From a checkpoint of a small transformer trained on Wikipedia.
Architecture: RMSNorm before and after each block, rotary positions, no biases in attention or MLP, tied embeddings, capped logits.
Training: a variant of Adam for these matrices, 305M tokens, 4653 steps.
MLP neurons of a small language model. Each row is named by its layer, matrix (gate and up: input weights) and neuron, and shows model dimensions 32-159. Each number is 128 + 32 x the weight over its row's rms, rounded and kept within 0 to 255. Numbers have three digits each. A neuron's up and down rows have the sign that makes its largest values positive.
Before each neuron's rows, "fires after" lists the tokens most often just before its 100 highest values on Wikipedia text that the model never trained on.

fires after: "1", " ", ".", "2", "-"
L10.gate1266:114099209156121089120155151089157102131139185136154142139147084112128123116083150079130104085072166088135114171102149134149114110151175078208085116114095149143144126164137125167168141105108097129161120110067160055161103072172099098089139099059160108099135111131110125105193133155156189077148092099066111116133087096156121119141156125137096166169163099101149169123087150075118099131174
L10.up1266:103103132097123165131102087114124150159192084172113173136177123162136168152159098123127101069129150104113148122145138147076171085151080124130157084165171122117119113103134057116185120164159061146170103142098182095154147190159144178131165119135161093179160113160068114180121129094104162179104146073105113093128115179117094105089110174148116178143115107069148185097091098114154159124129

fires after: " ", " |", ","
L5.gate1024:098117077124157101124120183185128112108206159094143164107148139079077108124140130090109157118145137179105113150114168148150159182144146135093054114118171143164147117115137130160106094156143071138190167141186133090122122109060085161107109083140127177184138095151118110069156131147142133097133092087105115156122164131106132139147100063111108116130083109097101124125169157090164163119112
L5.up1024:169111120109140160083152127138112097153096093154153125170049139125094087197086114105129140087149050151162124143141159145161103159105154152125102111208145142186168117115134144183069130166127100083118067095084107063093111167075101062110095096167144088116136094121154166194092115136142101176121116114129131159176149143125101079159123103175154139074159150100141109154145101149114167156125

fires after: "\n", "1", " (", " |", " \""
L7.gate456:155150078147132133159094152115139151112185115128127155162157155088140123136168135112164079154153099111093110150104155082096073100182132165099116084152081134128152069150146144036113061136143212122062182163189164145081143145130156125103128118137098126164160168150133113109128131177117101124107153083131152155109106088118117173096122127141159098047112122158124126142144139125107112110045
L7.up456:133095145109151110115168170164132063158105074146113097134178137169095115130072108108191157043173060146139152086136078123121098119129150078130155101176186135138096126130076151077164107100148154192089096112139152093144168194056144113103122138153118135132125128075162081125119069135111099147173090087179134161157171108132161108142181119103137156176161054141108158125121159112118179118089

fires after: ".", ","
L5.gate1192:119120132086137181107111130080087142150126082091118137129082141119122181109085160118115150183151172147147159156084119060106136154119094151136103090182152092096133121104097052183111129098133157086092113080157172112099121143097106101168104168086103104175132147131098134152169112143138150163058148157180186132171116114175091151154158154154105112149114179097150146092155105150091158140155
L5.up1192:121076183139152111184113156161097173087130160102112156074122145109126173053153042127140090171092140153141125153074170091120128114150116175162107087111127095129124140159091155133147152133136057113160148178096096106138147116119135101101119183146154096110156194146105181088124153136156098131059094095151121117110129090126196138138121056131115056127151155097131081158145097093065174170182

fires after: "1", "2", "3"
L10.gate52:078084107121173157137147123131092109135165159109113186128153130175117097134157126176180139063152132141144185117170133157125128170099104080115080096135117161134113060114113188138094097150137154185112107089096106135149192213119122165126156176156061131087152082074130127090181102149163109095121111072123113171097066102144107077114090116133105140134147169073132090132084082123155051136179
L10.up52:187201133131103094090134103132136097154127122131123139124164126153133058153121162100091092085130084103094104109145137179115152083164131137158149138153172080092168183078096175148163105110134090121172155143058135086087098138131072099127156157149152070082150043171054160104086082114105094094145123157190080186155098127064098146171103167133139144126097101186131106093166152099099113089128

fires after: "0", "9", "1", " ", "."
L17.gate1009:083161132109087151138123109134094077177132179130069162162124133080185187087124191114096114122141076183105123148180137157170124120104135158117141084082090189147100122141133078155072133119136107127107155082088089069132158145085104106131082148106117162167164123074139089127090072117103172095160163118116143095126144176129096070109147141161112091130162141155103123124149073106157134182176
L17.up1009:118136097105100074063081083084172120119113099148170140121135125136138114154123118169120140135136206132109131133115121100106133156140107134143154099164160148126156181121072110105114124154140132069142182115090169149051195153185139169135139102092096065102156159123119170114108132126132138047140175119132143162223119106172157111133101098102075126100109141161133126084153124142183120068157

fires after: ".", " Bre", "7"
L5.gate783:103141166147118175122179113074144095102088088143100156148105156202124093192129198109101097140128114189109138138126136107135090144143148155114125120162070090130133115077075087070116094170150129185140184147167158176079120107066105171128132088104128088066104186127104137112131079192145162046085167087143139069145157119148140118075187081139130134144154051097127103143154157110072103130126
L5.up783:030089112187106117138083098090153141088048183116087179107082159127158104134109066119106101131124181091135117108120156088135130060156081086136147093118091133144143122113081125134177127126111148132131152135051112159060133094085192091153119163166146139099164125170163108095122144173150158134116126138082080126123186096146167153109108163126150182068126108125183157105152142113104148095082

fires after: "1", "0", "9", "2"
L10.gate341:126121146127177144152129120138160160158126182170126165183157116195169106085199183120089090070108147097178126109117135104082122098165185099095082134163131106090132158182152099114135130109161104115133142065106152105103159118132107172122136124112085062163149111076146169135132186192168089065163143181133108111079059170138100150071064125157130099142119131130134104125063177119157124107167
L10.up341:061155174135152144115131100111112114166142083152148105189162099114134092098070132070132142133189111118149154128176176069112126087173134142068092136132164122120209093073132104154148093103159110113174119124152200102162067120123140094150162132090102055177150119140074162174088125117120177162117149105091152116176182232130126153090128112081158196114116093170103113133092114120157096106103

fires after: ",", "0"
L5.gate226:153106216184061149131106096156095114066129079162133100100157152165129090079120188131132115136194128129093098127160136071131149139103119161128090067165152121122209157140142146149134156117109122089133183132105108181090153063164152139137048112132124082130117155118066132106166143146199153167069124159091167105069111101079083130153173160085096129084121106067164110101138085152092119173116
L5.up226:202112144185087148153095165148117157093152152090196131048106108118148178138166127113176152178103162118077174088119114117157159125130145185150151131091106087098182138123119154136110132181176113144155116106121167162149115139226182102129172143074074136110123092135128106086133143057167124128158141123102166117094152095087134085092112084124067121135129143126119114138135082151100142076128

fires after: "1", " ", "2", "–", " the"
L10.gate816:169092143140170096100156162170109106129123168143165155141103157151125093107150110079143090069160106134149188169159134152097177114104185172095084123107073169163091100114122163086071148092080132182149102159173192114102117165158096173145197166173134108050143151051141126102094161122085053126191061142152136093103094132080139138168109126096117121109131126107156145140151131118167134061156
L10.up816:149082080165213127141105117137187112140193134097176109152136103104107117131144086107195124143075145105126063115191154118096060115164155111118094111129153083217137152094132117117165181129178113105071108064153131110091161147151135119035096166152112125131116100101096121105142104151101112108107146131091175094116087151135088116143130136150097084156105110148141114134150073058119106154077

fires after: " ", "6", " the", "7", " of", " a"
L5.gate677:105115135109147159178148106106067095123090121086115148104145187111149127145193101149159125109161100138175094112129180187133166150117163136048126042147107107183166188109150146163162194155072156160134177119122194085062182155111101161139176207133116151164094161088153126089125129115152123099179106120093148085173164094121134121119092117093111111109105170128122162126102161161132140094105
L5.up677:126122130103135126122150063104109081115097175165125139125120087065137139119169128122099109157154120181150114102159157170104124139083144084102086151157139160141129097138123125151113149160073080110162091139115137145122182121144099112104126172164070164107177129132086132065101133119151108123115127112169126105165203086159156110138141182145109162090203171157123142085145190161108136100055

fires after: "9", "6", "7", "8", " in", " the"
L3.gate689:190090124151142181163149114160131124133124078058093168094163181173139192094084143099163089093099084120165081143112114102205128089156085060139152132154087115086113134147126144133131171151137084111179111165117182093082097132159093128141038081102121121091136151128106109131133102144182179138068104115089111157140170078107131103113113103144152106137069149078153091157124086108096128119163
L3.up689:140088130138135116134161120140087111180126138175170161100107117106154139191108135117161054117141066102137200136140102178088159134099096152127122149106073150132130098150100150081147140109114132130145097138134149214067155143105133178107126100100121125158123161061102115094153182168122109105185191159151112168137071090191130178118123107147111111125113181078035098099123088104135145092165

fires after: "9", ".", ",", " October", " December", " March"
L7.gate948:122083127183072102134132199163093156085116135094160143114164125164186151070136151107153074154141104123086101136065116155126128156194067142122108087117170151099162088083136104145091116102193152078099159065138156167131134116140168100115138125103126165135117134092132173083130090132189118136105117136083131144082158067129098125127081106134080074156115171109154171107118097142116157152125
L7.up948:162086160131076101150106127156144130116121132169177152065185116146100144177081166121029178164111154080124152107122195110146177122152134113138102163141194132200123095120122174162120145122125111102141108096189133105082120067114157097115105146132110163147142185171058106060130081148123102148099108145165145120114113083080134140079108095112107072099121107120166139100130180122074128053129

fires after: "\n", ".", "2"
L10.gate386:186105088110096132121131151180163138114098067073112143205170096127101176169121156156174083121178136150138146115172113113159100151106148080142152102146141086132154079091097188110137145136127092113095155127133149084166231092145117159176085073144126115143134113096144192167202145109161134032149141128124067132101138109121109134146144081084156095156127189087124130167107117110129120149113
L10.up386:116130139073179060132082101075186161110150103099084149138150141137157131174121155084177091098135095132154131186159176159090102142119108113153192138127131133113140114112094105139163115162144106119111209121136121082191192129120214121121169110152180103133085124082171098140095101097111193115167098099172168117087166135072161089082148122108153130085135086105109125136173153081111152084147

fires after: " ", "0", " S", "s", " in", "1"
L7.gate373:145178115130109132138147165190121161131143095101174138077174111139138092067128182148096113141098112134176155123153069146175183194121087153164092062136144105092182157108135161134141166065119081125090079113121158153173087146171153193139179111148051123109130126067117179148131112133143159143138119149139147079109182084110106072088112110104076176112151152120088176111038125149121115172082
L7.up373:122084133116090098130102187145148147137144090118091070135142146096103127118133107185145199146102073118138146131131091153131157089147101132090107091088085153152140120135136120083153174144157097142108126111164087152116140100150147105215176171119075115141116052154036138109087142151117128080146091118084106106169077184113147153138088160190157141097104148127066175133172132148119138176158

fires after: "4", "2", "3", "5", " |"
L3.gate286:142131091164176102161141103147167116124123068141182148119148157113125102106076152125146126156144072128108188175092149122141108046145153097147178129139164157115077154124151097157144088117161188107106161116128184088124139139135133124161185099183097098120110141139121086151111176142074129095113097129092092149158097137154136174100097081089159160103087125106123109168164084193093155128100
L3.up286:116087164107103138161108118090139108150170105119204132087129140076079157170104084169109107100165126102150163100111152097157176159158174102118111104164131163098068138165123172089123114163091135115100138094129091140106139143112148107137139198107157091103125107163123139108127146173075196176127089132133185120114134143172161140190143126130200108151089175122157111055175078198172105069049

fires after: " (", " ", "1"
L10.gate224:146076134168149129127082145177120139160125180063155107115115051117123111183180125143099131111081172135087125085114165166083155121176123102145140148126090122135182186166142143093142086149088134129148086084103126083141216198202173149096160105097153136157174098166164111148160114137114149083152088140088106147055077170140118128145146139150126164111105097065128172126164149138153166128097
L10.up224:153070149121190148175069079126139104181165102130114151178183086106117110144134143118143152123120122083127118134103147129173150124137087149079122105041205120140128117163087112080147128131112137093096104147116131140081116122184123147093054128167080106133142069118106129139075109136152183131077145154092118102144154153141119158157152145149220169112094080101120086117119059054165107135104

fires after: "1", " World", " All"
L5.gate922:137164081116119134121179092071093186131078167113105131122133119120169157184125103168096136131145111150171157142110187123131179126163179068071094070148117076087109106070123079123085154070166125118129127080087146130097121130166158125144166095092080137134109118133126138144160123190107133088116143159097165133090105089188096107113138190163155103155162091121099099088131139080192091114154
L5.up922:123133078129178061142097095149111185107115103144119114117142083040182178117198095151079132142110183077123114118170163146113131156110093126139096108111157173116163138108173151191117170072214105109118144083179165130105094087121109166074097142172162123155127133108169143098101126097179063102153079136115173181152165126098122102103117150141110162165085198200127115112147176140092152099160

fires after: " ", "1", "3", "5", "t", " ("
L7.gate707:187157133139148116132162106116087146088147129075083125154101126135077086145133117153091089121145092172149139116074118150130059165140141153095085089105110103096146125134140185047132095141189145138101169140183151154126184144153179172082111098103113121144080127127181158151144165120076155184185157119144098176133141061141114168078090098120148071129180119145103145123131117162156194155117
L7.up707:126212171137139176150138056142102060135103143186113138185149128121131083108119137147139172113107104129109124072109097089081153130097166098115156110171141155123159147140141139067150141176122108079116113096095151083155092169086130102094140117194127115054141071139093117121092073132089122175173125142171131160143141153088150143098094123111177132122130158116168156085115107160129173109158

fires after: " "
L5.gate1176:121124177127148134179141158137174126113084102120134110137105171051120113129112153136097140156112151109170111093080125176162154141141101135133192130132132091089145130100147129104117158102154105162110133156095183107133091123184106103103102077133150110162168074167113152090125133187119192112140134124144159159127123176186074105116119166170143110188149124110093133077123166086088099152120
L5.up1176:139122146130166138147163121128090135150181108179108109157089110132075144085146096215116114132115106121096093156137152073134114093138138080091181073160175100181168136156152102145154090166172107081143186135156161143151170043164149133112111101143094173106130166138149124083149108117181122131101093106098186171117116058165099128162140135132148130128134107142169128138125070161106147148138

fires after: ",", "0", " in"
L5.gate636:160118157148168177143099157123135164126132123161128164111201136075158142124131119127136128118097094133113171122162110123153128176135175153102156101171120102125199147150121161119070140097130143112158094106181134130138119068151124098112083209100112181106131145071091178079122107123181147193105196148140188141132113058096153147103119119146133152116123156086140098136043110107094148096117
L5.up636:147069176136101159087169070122090103150184129128106179070124148110151177110153131123134091152158133127057115145093139088117144133089122149140106147137088138125181149171126107112059141085086117102168112096120168118092127150095121089101132129151118160159106132102112119131174116083116150117089097027214166151171097137079117101124090084156066115077125080088142149137180084133086184133167

fires after: "1", "0", " D", "7", "6"
L5.gate63:160123187103168163128185159091136126158126125119115082110179100151144133141120186110123074159127156130128170123073103180162120101086150111157110132134133129068156212141146115092139102117092144073112139124142104178145127123142124090155156137125117149110128101054081095080167094097113081144148154163100119164177081144118140148103082146169095141198079128193079129112115130122096109144131
L5.up63:121093136189131109179169168096132116093125100112126118127165141193159175180106134166159150106095075088180115162107118111098159134109184111138175097113141132157063079139129128114110035128140169174098098131100100148118197163134164162130105091075160106121138108183110131087132076131133160121076110164081136106153123121179109189093064158137122129158088092109089119138048123144116131135154

fires after: "1", " ", "2", "3", "6", "7"
L3.gate108:154075134109133140180083153105085107146115127108130118162186096085181203109132158116143150087160096123076182132100181175134170105136108163112154139128150151104125136085104147065151141148129156177111132072096099095193113124104172164071167109123151126180033175152178140138094103127125119076120072126135121191132149108107132126122138141144144143130075104125171172076099173156157127042129
L3.up108:136187175131185130176183148109163112093159096175101121148154072086129114163110192070162106134088084143190131114082138154161065114168141175096118114112163145135123154090082094115163086143166160081200171152123136096132122166142159119112135097151091161062133142065102114119095116149106150131118086187056116101092181060151104184174129093167152094140111086135055123182142102140146146100145

fires after: "0", "9", "8", "lo", "1", "3"
L7.gate79:085058102131100107160204137143092145069106093105057122136181109191123166085141151120175076139124118150160164129159137147175136133126120148143152117110154146168126124171133131103135162060155100080184108152137121120155148181170083119170088135043095114081088091074073114086197102182142170135092155114115117132094130125190167204093132112171089142126100154097041102113141085117100118142139
L7.up79:132133162142104120145110204083141083099111054179125149173161192130162092210086078114106077108124019089136071122146135134129175155081137145089106114103142146153118144131116181180192140114123145133152092179100108137148128105170084093134139136125098082093117124105111129117133158110184146168130129113110096144180181120118127177155165113095100156148108110129134181159169159133137129121168

fires after: "1", " ", " Ge", "sh"
L5.gate761:161155120164172136166166133103102161113109172167158101107093131148152152096127128144069178089114151114173135085116127163150141142110148112089147082116091104172091160171078108186147143138135082091093153141082145144130179038193175134110132096125202121113127185143129145134087144166119126106122153089161126091125091170132135150063121160110141082154135122107111123185123098133135138113107
L5.up761:181097097110129158117073091160126063153141111128106108118139100144183148173203187145168131143166125185163181095134179119099136112096195117095136108151074145089166105151230137098112160109134071162143154172136186152210134187114113187073163118113143134116145147132133160077146136197132125168113151108132080110115145120195102139167145090168103124109168124085145132082139090114142142135148

fires after: ".", " "
L5.gate310:103171193123102123149187121115131171107140082123162130065102147126161132112107191178094159165129176134104187156119074147111113148113164173118138137179114110193126159174102195115177145122147137080131127116102118154157113069136104181095146117065105092143117148137119171111184128130150141135161130079136134112105168115139144091083082020145066153122099163122084162124141161093117149136109
L5.up310:129101149162153127122084140156129107142149107172134189115082091092179131129099120216141167167116109145094109153169161121123126088104172127074122093171130144149161079095148167171140152110133081104121098184135108126096171105102080131138151096153115064155072127144102203118158115149150101150046146121085173211076150169143167117172155123195137144108187117105165134155115125172095171115144

fires after: "9", "8", "0", "–", "1", "7"
L10.gate51:127100127160150077074139114126085149086132158139155056132187160144152113172167144136096145149116136126143131121212186129129145060159152102121118123118143141121081136147094129100151130088154089099163218125149130070070145116118109164143135131115111157190077085122167105132151121162119156112146167117101141090130130140143116093141036129127144133120149120119094118151148099115162078150143
L10.up51:121128099161101126121132103127094166155099135126152152074137090092150144149172162162133123135091183152130166106081113115145145179127120079186122155161207187129143140094107173139061152110152118140166126172122121092083127104069080126125081138188107155115154193114138133096135097156195121119058102072144129080119147153085155176186095136124150153155135189094130135089154170072123116060171

fires after: "-", " S", ".", " G", " A", "G"
L7.gate48:157109108100152152066134147120071101142135099077134167142141164163139123152178150150074133108071172160118133157121108109169117171137092171177144132104114181082142090122095126125118116126114105149123111069106109158108171142128183097112172208184044094116118104082128129144092154201177156149166208131137050135111136176170115153151137151176083073094174127106128142110110161110108175154114
L7.up48:189113178142147149142122157081112136135113163149176154079177084079194135091175149095135144157121100098190125166112102119114147105082174164124144166127170161123089124180110171154149091098104119161132127125112150145140142135076127101073061095123164137128151172100172131141085115196124149086133114164125145116084136084142167098112173059103116069106152083147153138153153145156125083104170

fires after: "9", "–", "6", "1", "3"
L7.gate24:089071137148093105123137164147155106117137094106092120139121096133147070168167117114106098133116093193111138140099154068195120144136155129108085102081168171147157131117113115089163172117150205118118125088155117081122156084122122179144137185097062100081077126125142097130161075173141168093179128075095116140136182117146141122088071144188140080189141177109102133156095160119086099143157
L7.up24:144179061141148089151165154150168082127140149095123115163132161149064115149163080128101157148131151175120096103110151159122129137098104126172127093040151155139095142098137080120162196161142191086132072111158100156110131099160163151114125187144102173108131143138103112112126141152118118130119117166114068189139210128134116150120122150146132114197157139201120141127137161200139141062166

fires after: "1", "2", " (", " ", "\n", "0"
L7.gate477:149160165150159187116108126111158105166116105151129139146091145117187121150146169124152109151113145141117130110168212153155151114103184159140136116132109137080175170139112108117169097109101129167173102098076122100086159143073156156069112118074129090142140109075141073138186119175089122117136179069112066123170074177098056116053128133147147074137108067146076094152180146112130158132141
L7.up477:159131130102155127136060103141157131145140132091062055183125108064152099198154144171098093169113088119175068133141161106066118127070112148153161074149148158163122157155121164114138143104124167141105121114167085134078174170128093129147117139115077110101157120135131079073095160151139136101150108081105103068097078110146153128191063146151071157144150094122069086104092135152169184156139

fires after: "8", "6", "4", "2", "5", "0"
L5.gate921:105087138121124154171128166132097111115074142177101159159126199155157151148112165115095071093109110145178163124138115114174131133116126074070096105159079115120089127156162163155156105143080104139155155163084217140136094177162165179143147112114141083163170156109093197140110125111154202158074113124116078098084103135200179169164130119104144148170135106078131189142119071091147095124155
L5.up921:125183199174146119115100086129192105119089124113156085082119069151181114149149083083113126131136112202139143157123130081163119086202159165106102146108155099189097168075126157095136119067125138094102140133054185111111171093166149141098195137121102134165166089155111127097152183126142147107148165132093158082146142133123164147208167158148111145105090116172138192082165063115170148071088

fires after: " "
L3.gate828:076112084086071110138154103136135119138124192138134142148134171098147195095136134156162118127138111156114100093174161166150148146165105084162185107175088156136095091127125195150108094163127097085135126103083112070176185116124102142197162102135119108166118107042134200111167176121144107155178126113183142148095131139188150139165137123118083102085088124131148134111151132121168118111111
L3.up828:114110126113120154063101079146188098166147135185140149176157104125147085188166150188105061145081104141130084108087118099152087078116143139176174129119112161092163112119137112114172133100174139104155175154166119162088121128104099161144119075113155186137152185141112104066138139149166168138118125154124105133132096096152098081104145115108069093127082151139113114112095144190122128168128

fires after: " ", "1"
L17.gate444:165180116205168153108141138138113176141177123128068111188112125137121144112133115122121166114146087150163067116140154136179122152158099082091112136129156117110099100134044176080142127160129177118142134093131157172152192162199051189149127152135120189127113122164136146137125119085173150172098147129100097075094092134102063078081158127102096100104162066181095123139064122078141125162173
L17.up444:125181138111127104101197077114103104054113162084175158167085114138121131134116134114190130128185096126116119106130143064133106126133106183108164173128131117101117161099140183124210069120153133121149165091147145100156126121146137127137176132200153133068099173129118099072102069103151141115106143138068035156141161181121095131077090093120108148134121162118081076136124153140117162139090

fires after: "1", " ", "–", "9", " ("
L17.gate117:131136188124092153050178114141164157115140119065093139216169092140148088110129149134128107118121158220140083137123135107164027182128115136090107067097172134108131077129172193134108123066132078146104140095092153152160140118134131177121140082099103185177162114150137178122132148105146171187114165087137232127094134135131129147094157130160083158116197088141168105142118155150155088127126
L17.up117:168178159135105121145169098159091102092155142202138183152111099152105096127096131114171130165092094138175155173164089104070099096093148100106069149134106195105165082143118161121125068138146121173165163103133160152036112101209113136160138127148141098118168102125139100127148089142125176133099133117151142111134078153158199138132083117121121165180124206122157165177162146170173098152103

fires after: "9", "0", "8"
L7.gate137:141121105202146133095146126093164148170093142137116129141110134124132147112126143128121121112170143141151114078119104075123081113103179123102135161129163136129176129143086178126185106125136078101121093135063114081068195123133115147106125094147113081134127125137111080075137069194193117152097180118158182134075116164165066102067125140158125114105087052145157161139110161095161114068141
L7.up137:100166126122094127195133105102135178149128084205126176152173161147062217151114129134095113153148123147125079060133120148113109113136179139115158176091146165198128104109084174128159058185136119137095093130063135169067153145187159104113114102143193170115168118123161122090120156113153149139129084143073110136154106162098144144182124123125147130162125124116084110091079138100047130116147

fires after: " ", "0", "%", "-"
L7.gate949:180131107156122147151152126134127163178163099069095139175147090133109169184069145112119138145107092142178103145152130152174091134159156165112198093145180106107149162134163125098133057138115147173094154122138136127143131115085144174159147055113154107099138129152128090112108192138141148095160142146110108113131132058145104184153112063155090148107105142155047064152091127084108167149125
L7.up949:170141158136201128105172165087131102116098128170155084156150163148154099157131163102073198123030078147150169092104089132117154193183133157055148176135108124162124180108166155100100164163144138102132157135107089106118087070170080099123174116077146145202119151128141107064117141136081168121130135161057057163159129138149108086157106144108143129128148137162088122114114113119211144114181

fires after: "0", "%", "3", " none"
L7.gate1341:165171114137217145098177195105112127064115140087157124110090108128131103125100100134082138103145150083140124149127078147179158123113172117086064149126111144142158095110139118189132124071100092105156101143152195086137121103163135144119142153113176173137154119128094149139139168141117165129103200105109090135119176102124108106156109126124123138122108164186089061124133128111160155113147
L7.up1341:101093117112184124172149153077078108113172132120140147167154028143107086144156102164092107123165167104172082088101153152083107131164120132124099143164121163108105147096065093115147115044145164145126146133182068166108163144124153156162166069141127111131109057133095068082181093134147111148103131126154128147134132111132153102151158151051097096116156090183101126193134138116123128102090

fires after: "1", "2", "5", "9", "3", "0"
L17.gate1005:123107123101120119091117137161171177119107162094150142119101126092098127111105200117132142080193135197179150092157079114087147061061132149115093163128103185098108169127070199118117195125102118077131151103096086154129116145178131165148187110114125126105141149121138149108113152115113122099087123135170093131086069159108105192113157096190120149091101128109101112155146097113149093080117
L17.up1005:114122143105098079138176132076113102130157116137137128134115174120097150139081129150103162156039170079087060082179130128073131167212119092086063137131181126136086200173161130093147082086148145105070082134083158131168125178181173134093158081182127102121119094142159118114094082104175087157122083123094192133120121174139101155072064124127137105110130083166145134132082153094122062127090

fires after: " ", "."
L5.gate548:148124130119114117208130094198122139115130123165123102092176108159115115094130158123112115102178137094109166119111160115110204141124180119156196131139074178107192123123181133116112138145139103116070094121133104130093150085097109136133182099096155166100133147172153206094148164126182084098185154116102164145137122087131109137116048060126128164154103101159108078131132175140132113155198
L5.up548:117102136101173143134124079150154123110127133197127149127126194110145078163121173110154117071105085141145145076135152154111099166152196142168139120126107091126102149147187166132097083162087117147077121117096154151101168159075112109195114171071136073082096089096093176094148136146105113187084132148164110153133107177175164086138126058179081103142151157151162170112108167124078126156180

fires after: ".", " ", "3", "4", "7", "8"
L5.gate703:125087161169156170092181158134109123035081118161140154082088103147133108183094087120169137100116083166161206130092203142163107153104155087104151110126160165093123183091088093145161119100105084146162173128141221078121137142118095123125184126121098106114053127135130151159133133140120211162156159097136128128140145107145168078145118124116167103197165138159176152097119079093162157125103
L5.up703:081101144162179142171154097093089089083061164126134083151047117120119118183104093120117133122102091124178148134124188125126167159106131122096152166124117163164063135167144104170179095085112161117173102210098121140112101149120113126155143127168126092133121169201108126123125168145073154125124162166159180102143168080155150120097079172128142161145070131149195126107185092138214097097069

fires after: "\n", ".", " \"", " (", "/", "-"
L3.gate636:204120135147107190067129165148129087157129117141132206142117154084193117178153135148196146085168110121139153108112152110164090082117140155166121142183132099096134100102167131113094151102107059127106113113151123153155148159118163197105070064189141130120116112109086159187147104105115154113119184088110176148176132112086104127172118115144150146190113170136153105169122172087133120199122
L3.up636:125145084072173177146122099069160112096154156168125125189172136101135136168113098110119093163159115113148132102171128101093099149122107129127162156099075137146169130116161057130192169105126158085066164112124114124101136099113110162070119123120084130074102092125094141159050128147159119138189130064147153100113116083184075161166132148107086133099185072092107145125156103115170207090082

fires after: "0", " ", "9", " ("
L7.gate517:149130085154099097110173114087110081149138132133143162161168192148095089137160121146178116079127124114152130082136171126118100160149171121118086101101088125095156100189097113126128116136090107207074157144100118139141121162159108143141135175109145110094108095069127121125115124154170164101119130138111096118094149095070119170120100107147155146105107141120108164152174219125207148162121
L7.up517:117155140119142181092087130101192131129167135187127097153146162165125100155119129121097114164100126157071072073090159162167129116135130130063131170154157108152118192167095159071085073172167100106143131131106125137109109156134162105104134112096128135194202077137166147113173140090075163161145129186149057109091148195156147138173130102120179137157132077139122092117118179134138096171159

fires after: "2", "1", "4", "7", "8", "3"
L5.gate1008:125118153164100100147109202129126161072154099102182136161122081170134099098136112110097068080131107118123120108093142133085153144112132129112169067152057072106111190106122101107118088080166110142103153188154178148162139166079066127178156157145134102114088142085111175134138109155136150076171131113128165081122145140170146133116186064080127151086113121063094172116113087134110130127164
L5.up1008:118129149132173074189133132112102089105136175144140130146062087153105119119170149125119062146123166089114100167149115138125196062144127107148205132072087181198120086099108096199138185094118150172105108131118130144177143144144139099126173068151149100172137156076141157153172152118116117137172102145159191156158125133158131109144127125135079175100085158106131140153114106166139078100092

fires after: "1", "9", "8"
L10.gate840:157136130146118154125130105157121100085138126142049148213127162117166112108065167056084080107105118114120136127181104129108159086116175142086080160128149105130132147152148126130115113115086070090106073103104092112088111132109072116133134099112091129192134117149084183087129080100070133152175095110116100122143073099100158173100156180112115137134148126161134078208103112069129103101192
L10.up840:119240117085122106095171129142118105138121101131125143145158170142115164154107172121205106143155171112097133087108165116059101112155151109113152088098126162121103173128110153130144098162133140102141129116104157102152115130127079126132150078130131141115207085189117093103065065202162160144172117182100217116133140135105144165093094173093114156151159132185194164114074166136069080092119

fires after: "1", "7", "2", "6", "."
L10.gate289:139158205119140044114099097162139088160176107165106113130099066106131124125166205112150102102083108099111155149151160160092192061141127098149148095066123159132123147129079143125152102076150109136127169092119162117125138113155116175091179100144125120159103100147062163169144121139091157125192077076138103125118116116151166189169201107161131122117162127121088154075122157088085130108110
L10.up289:126153164127138157114130095146142143197150130174071156139208116159122143152190144155135106106113139148133140059132137140093129109147106095154152138054099198112116114163069130100136152156180162122126169106057151138098110164147074138141097114142118082148132102141139138095079101123149048090172164131153141112162156151134079124139087160135161116166112177143164140099089105151213172082165